python train.py --n_layer=12 --d_model=192 --n_head=6 --n_kv_head=1 --head_dim=32 --d_mlp=768 --vocab_size=2048 --activation="swiglu" --norm="rmsnorm" --norm_place="pre" --norm_eps=1e-06 --positions="rope" --rope_base=20900.0 --rope_fraction=1.0 --qk_norm=false --attn_scale=0.177 --bias="none" --tie_embeddings=false --parallel_block=false --init="orth" --init_std_qkv=0.035 --init_std_o=0.0434 --init_std_up=0.05 --init_std_down=0.05 --optimizer="muon_variant" --lr=0.00929 --beta1=0.95 --weight_decay=0.0 --lr_head=0.00872 --grad_clip=2.0 --warmup_steps=200 --schedule="wsd" --decay_fraction=1.0 --decay_shape="square" --final_lr_fraction=0.05 --batch_tokens=131072 --seq_len=768 --doc_mask=true --train_tokens=447400000 --steps=3414 --dataset="wikipedia_en"
MLP neurons of a small language model. Each row is named by its layer, matrix (gate and up: input weights) and neuron, and shows model dimensions 0-191. Each number is 500 + 50 x the weight over its row's rms, rounded and kept within 0 to 999. Numbers have three digits each. A neuron's up and down rows have the sign that makes its largest values positive.
After each neuron's rows, "fires on" lists the tokens most often at its 100 highest values on Wikipedia text that the model never trained on.

L5.gate549:561573512463454533508482526415565458459535526518416488514489490522539512531554576576564491500520499485436578496533473514520590492425469445560492570539602433454565465537427497478437510526503619563522444469536504515487583504475522478512486535488494581508566436511598482495354469432497484511576481466526431605424510469406497519411497455430532563431519449510417502542566493535509480557419518450421499521502508464517540434556531559517546492467463541446546569492458435522517507517378430521503598488494452404544531429580486484455610465505473557439500592554441538553568521448511429565
L5.up549:456582541539514549476513487523521518501496474493504507491540500530515599546468506588525547494460478544546549528565474477540554342457476475509557581541632422499527493541428488412530535420458485522518556484484507478530571406480436437432497536434504540448514585440560517493457461504479458560475428492550343524481483478568471578493517455394556502404552482575521491543503499520534519567516488500370441509470422625443503439514557534617455420411465542476534560492488510493498517563492437582511552518507477497500509522539565556536562532414521533407561410458531558562534482514483473530
fires on: "'"

L7.gate118:482506475465591554556382481564511485604471512506453582534425500443492484538563581454518466533469488485584398584526560500454431453528542454463501530564598461500557476539514435560517498466485484505402547488535468524519439424511471511531606476395509594586554465582446536459466579441546477536461516448495509457580443506427558472456412508425560489574534499520456456462497449553419484528441505525425563613495510508448515453410450477418515477539547540480543486465488552445564488519379493492478483536477519475465503490414519493587508497461464376532499519435454450560454568576472455532
L7.up118:484528492473554638544481494486548472463378522570465547542548534462474584610485471438449554516523551578516596557424526599419451446549462578503520466441456538403408486428505456522602447484536459510505488475424486529547538521504461559492623550472502522503581461461508442537545518504554485484508470473491573545514542555442483437461590497436494501501482453474523525448495484495510462425454488534480460604487527451521392472500498431454594469541466432543549546535505449558476463545448523459497531474479494453444506502446478618499550550444534517416551558449381487544410556478444413432
fires on: "ing", "ess", "en", "ed", "uch"

L8.gate495:551356537507515561470442543536447559480495517595522423527541459530545550514553529489470492421466530515555496448499552437418504509455482489462516518482451559481523446453396504488527564507484538482535504576501477576478436415531544548435440452505520577506507460600469431509480524494522618531454522398442422529391410483471329480481517455543529520548507431523505510509556451526563484498467474419535489502548439528564488395485389424477564533519577498545594552525445455555492522455575414529427472426525517510523435438547494492489513556509482575500518545575434419497456572528519432503
L8.up495:457525498470577511562449499558518453391488485477458488548506486552506511484510503472414530457514432536503444484492613481467509429585500460496474564547515505567539482467529512460471553550565462497469454522543464524499600400585504496426441538573509550453521477548452403606499400481552518474433531569492478494493497632581474477489403443497522570612460419400516529513485509472544417553556510495538463436574520544567423506493468585501570419547438478502571502548345432513486449506422477467562476505523571462587563486501462483448540512408524522556560599510514501551455512493542494542
fires on: " to", " t", " do", "ig", " r", " ret"

L8.gate712:558491440472504484480482409448495512584489519493534484493482490421473457452562415490510536485516497452573519445526492487441526503480571525452430471588567515499582441481489608551477548615645526500457459521488455505346469519531515441433509506527593477516507473516443498472331508534592526546512552436464487543512509523548479444509489515522411561485587505571513558469577474522413499559522490546505490490512502490463520528461509522554476448542539571506590471426462570450448501439489440537464561589485461595611464470458467535557587437403591467497461536510534496592475451511451570443
L8.up712:547436492521549482532485512504580463463521565460585496498499552528526354427487525487490492488518468575461543540528429409500405456455559538447436529542367504425545428475483581517483530595586460573526499465503467524573500500549444511419579565503530477572508505444437450486546474531493557459520536541555551490466461475564564502508471535506511545427475508552562565429440490539498469493436543534599508473529538568535505572567556534574553497422620462471562481619445531460433487534486472509511514426567521468559547476522553560539551451471437463451392358445498524534469495439457443525
fires on: " ", "|", "-", " v"

L7.gate579:438387443449535510472535520600462454397480603446528566426526490492411428522529445564540552496523541620432463531512526485517515564516463496397504449523494425470479496547546485460520391492576528449530530440388495536533471429547593561588548581464495387432457497454532487520496548442530478562485497594460495513483518508570571485484438441497563545530541551476414475468434567567496461518582530538600484455425506483571584463486564475379532517496553561375463525529465482531511476505518476453467532512476484433510487579507501454454540529534547428499519477467522572503561461470435482503
L7.up579:619497583557423447494396462456559525547411574476506535483536482522495540497490455513505543536519574459516591504460557548414509542444464555489541583484421464551435576454492483446473423520434435471514512447516508496541423543491439477480423509521441453460622373487538438439529615432464486588518409520590621480481512484537540446489511425426515526377527510488465476449494482462484526458501533564494532484579489449441547483487505432503536516503481481538495519461491595498454446534503580436524546476411518561469411482508512514556489550450527521487528598561479413601453443452549513503
fires on: " o", "ev", "o", " sub", " |"

L7.gate406:606430523520484518507390416498512469525437489604520498496485474486434455488519518464503511623493543476492542506488508515443449531490524533548491570512439626467519556414566430533435525479533460473536495470546581466527406531562546448412439401407468509483532482495488512591514475503419504363535570492521553466496603398568548483454576594494531526533496556487488427520522491542451529470536512469609570447511518539556549530513445413585479457531530512531580530449487541536510427479491524449493544503441445542564525435501531462574496486419515441577490595454609519533509455513522600515
L7.up406:505476529484501513531436468525535498427530448477552541462432476534508538481503547567471603466565569472522428514441539514426494518472512389452495526529550505426554471527556459446500462433522507461463537420394512546471402467505536410560538445502549492486492538515549477548407479562447552500550400544567434494548557435522513464519623523518484481493589440551443518424557447514541555513477444521526554403510552524500454445455444512501522469495665506570505501406520494451519439525417456537520452484442515454500513418550574458615493487512569522578423475563570440522476387585543542436
fires on: "-", " ", "|"

L7.gate481:460493493549449515605484434407450536549409490493465442521519380465468411533462503447453545510538461444427485584522512440545517450636525607518455442471477537543556481504525384496497519495468473521535552522494490476548450553581555442472462526553510477524526404523480495459592474577395497492527483507571466487488458513564461567485561496499473497487470481464475513524529549592554468485592480570501503485552445560531537450598635392556417500468495442419567509528466495492391451530639499529495554393540457493455527464513532475553489510494446521500532515556526412505459471506573585464
L7.up481:528587504349487465505484533530502445462566450420552463496504452558491487469457505498385533552530489583508596530553512444580498466455615517453523595525481549478501480467491491533553507568543483497428383531499544580435505431555555574501509540570476513461491533508445479533478558508532550484588429464517422466470484468494488396524563562544504437518576507575474432476504420474461413520431569554441429462540575526490495533442409436501457494501577503413475484546383423530542392502578445482479497479515538416469520544539488507474448445498520433451496415469558464526440502570584482530
fires on: "-", " |", " -", ",", " the", " "

L8.gate249:509463454510426436499458558446486510496591529497471571559455459492512463414518457495505485475472437485482467524455506559484459510516532483491494519546512486514598415520492483522467494495409480472499525449543494481547535533510546578542498469512516522494521436648585523501595541509443600458506559523535507391546449538512607483430556552445437603553552454420463446535458544538573471579410529452521512518465551528429485526491490485489488428523558536582338408501537486570533312503500558455414506477481502601531532512456533408465575455503518404467568541463504533519528530509484467424
L8.up249:514522435494630568575444525463481519522485436546518558550475508462550470479543498412489572546450507534587500408548547545407576382485527474497452422542568466486513547415528484501470509516506546561504471458554494461472613516501562525556568508467486467453401516551475618518409513572518453612565527483444447613581563477522550535541590540514451523561452449495467482477546584515493460485403469424506639570487586457593486485515390500512508501502488471476450440534614514497506536509438533497530485457484550458503488559481470525548483479478496554473484486491512516525434581429544575533
fires on: "ed", " on", "ing", "-", " up", " off"

L2.gate714:467513425472409483595542517471563491528428483496499491476557554466531542491451491427454419510516483446543464493475560553490597435514534502468439536540443433479448503489528497583523469537475501534530434465439480592565632488389484415437475550508480530528544503517434575469472468444493596555436535435567567506491481504501568639535484499437570488418482507511572541479464602486591460490489499453460531452476504509539466425461536346535487485550497523527580500451464546413483402558455488529450506403503490515468501513518527631529476494472513528495467433507544588622560492509455594483
L2.up714:504505482415545477510545458483572439546518500538451457570535510487434529502507459425566483495597507498541526401476481490484520450488450434419495494477526453490540493552533549523448498493444453498468558557427565506500413462530441547519467554444487481608546422504489495428395537439608497530583514447509577437573456439509521492464523451559527474452466493411453513529562458505493356559458528542544356605491508489485485528559630517520427501574484552478474527504526553432471585560500356506473559479481490556520441501451397507446449555496521454534547463540512489441508397487474599537
fires on: "y", "et", "ver", "ory", "t", "ry"

L2.gate458:474607432641480529448497640533427482448388490457526514490420498445490525521482486465556506515483572486410505455534495541607485509439394413491430540410535523509544475565435492491477435487541480485470493415433456443495510468482541450521566439532488551467485525570494504473441450436450521541451561471502443527519511490447344502467488481479479500571496518485463468539560450527519385525492441522444537486512563467490513525539416453508540532482564413542462523428458496432584432498499449559454505549505546497471565494539490414480701581534521502522532460465461527518444542470457558516
L2.up458:474560429474613553493543586573541551527596501469417541519509562532481518530444534511560455514448491470522437557473409388409540490482464472545350558531522541607469546532491477465502478353454459495479466518458457508470514495544509439469524503600511484552484473548489494532427481446585514560469407454619492407506418479484493520519441533483421583531455433485468525413500542427490461548477576599434553512566505577479416468522489499465526505410423472490494489485438460564511469492514480563522504546469495606446511507536523478518436487577442550564461463470493533519537435542473592453
fires on: "b", "k", "on", "ents", "|", "p"

L7.gate319:497521550503511511487621562475578476526474485501536430547544424462462461509613395487533488463494502462506543455573401464481364420457516461494472461557598468552402581414408515420488548547578525408470515541565417553538455496541548479501544541509543519566576471574457533436467479523517433507530525543422486433447500571471549444483549494497489472451498500486554482515530540447535565459504582499429461384596499468484516520546505521627501499449576614514519485439547471484514477437417536504511502440466411575539513504459456458571474490524567502481499495451521393524530464582460505548
L7.up319:605471557547508545429608430465520490422542447515590471516453479391512546463496369562508420551481484531531526526607465478620495579500433549551468489525439546531572516435511534572568527544479533502568392526533526435501479478428399443521446574525566470546526515426424493511527485580576536579598568500475471443475478481509460518443454447475461495521509474502474485526535564502629501544549545431505445553516452527628505479500554504480476534472487483526522522449451548476470618469514496510473472492449546495509583499535554372468512502549586451489448490457569490596515476479468513480
fires on: " and", "-", "|", ":"

L3.gate122:548486510581493429544467474512467499475542431445403520578437524516494551471496584473404503489541537454394510456462463467403506441417547520471506517469574369473512546587455453437526484522531504483563578516502493536528487403531504463520461519541487532458530488567573445593458446507499593523445503451514501509528528399441432493498569530468591504527402438503474567513619466494532504532431519507500504499508469499578497551536484545521509556460459497413556466516457511371564466506479507512457494441529456510513604448448562556512565501578430510437560459439631457463626532417582505513
L3.up122:543455472508459514483569452531595557537567546338542398521512502565466639570519464484493453503526445533494481547480509495479543376414450550528533526441446459503425490518539472498475486413468514479555626436520567475591489471523598455537451473484515476398585495530529496519490416530467502413498444481509520466526548475538520479571472503519510423486491531563590466505585516386485457495505517487470453578579534574596396553537470495517549437479541452555539462528504550487473553527460370428509589388514489491517484524560587491485505547477567467506516509431537464495505451495483540550
fires on: "'", "ind", "’"

L7.gate367:556506558445523457551558500509466418545624417522490564493401486535479587557425466566504589488564530552416529463450486544504502614470640566470449489570467557512512421489545479537457495569477523426560468580477513509471474481470465408493551472500453510528532513483500460419459486531547438438516479498451476468548539526452557487541538492483383544533546426448438586462487566457476428473577489510543566520556497550493442508505428562481534459497530449567459472455423567551411441544439548463414542510544446485592505557452488550446421458415373529454512528537463543560483475535508471547
L7.up367:512547495458445450529465470531463433416573429542482572519534506522502545556511458383434505431621470577543525444531576532521479512496486505592474604487414565538454524474463511598468521453425450494479547399551508530465566508522569504462469546541539493535470572518586468525422581469438509518449479410484499442587477563430569476477564476464559520458497550481540492497479393547500399581530518528458457518504522546528490462441510490577543444512592507545422559498543485471564500597528506417453542587449623520484462578465476546460556478435484534481507498465587553494447428531459426440
fires on: " in", " of", " In"

L7.gate494:597437487454522508449462541548501511573578386448490442547424501473512421471446534462382442361482463428470526535446528521485551541510426529577435503526497470488506546495462430502474532420508528501545491589495505555492447482489417486443515454494618501581548508570432404403482457538549554499496474482444537517484574566480463525444449557552520508480497469521577486569533482465477505467570478456461504440477469378523415550544542496510570391552536497553511531523514508451468506431517521582531485481504451472599488585516488604430487490548574590492499475545427489395538506534376499490
L7.up494:540562446492438534443504479503477582574528533494419532410411560602475545562464443424404550501472497598506488528471593534500484528420531526552479541441419508485522554525524550493475560426523379477391520479627549599413548580464521488469501501486522536574490536444485464529526526567506471488492497526539567447472445481532556483439566476527463511460436551511489559512423506453389494499547426470394441417583456501564510551510569497514506546460578551390527472446574423425465490478470495530533503588459520464494492483442462466470520509425455561469464437428452526567537499484457433473
fires on: " is", " In", " in", "in", " En", ":"

L2.gate448:379514455500558468498477446481526484561570550516472512460498454408525476505540472474572475485509481562496530436363537553517495466466521480482516545470506458443603529508523429562475505557543486531533603443431496535546483504473516514511583520550481466525488414500492434458404583480413500449575450539491395450561507430460438514431487479418474461463443450566509516505442604480527474568554532449431403453450565493573566517529493510590423478461595529455576486489543492521480506449544625545490605497479432498525440443441542593432567565454537507439437488521436457531488504487418535593
L2.up448:497534589485495535467565450500584488513586428549464546463467589573471488540512507515548506539486576547491580552547475381597529570453488458533507473606489587491539644364543522531502476467488505473436528499500480527465530481478535462446528562427549433423509485625446524571460508456490444531465477431491451451495502464513537552496459488545575542473443577485497515539547491497513529531497485565439453550479463556619543501565472425586546511458556498490542478453442482419417520423402441513468548474568468525568510499520519534588524576507555435533577493512573520589547519415522411467
fires on: "'"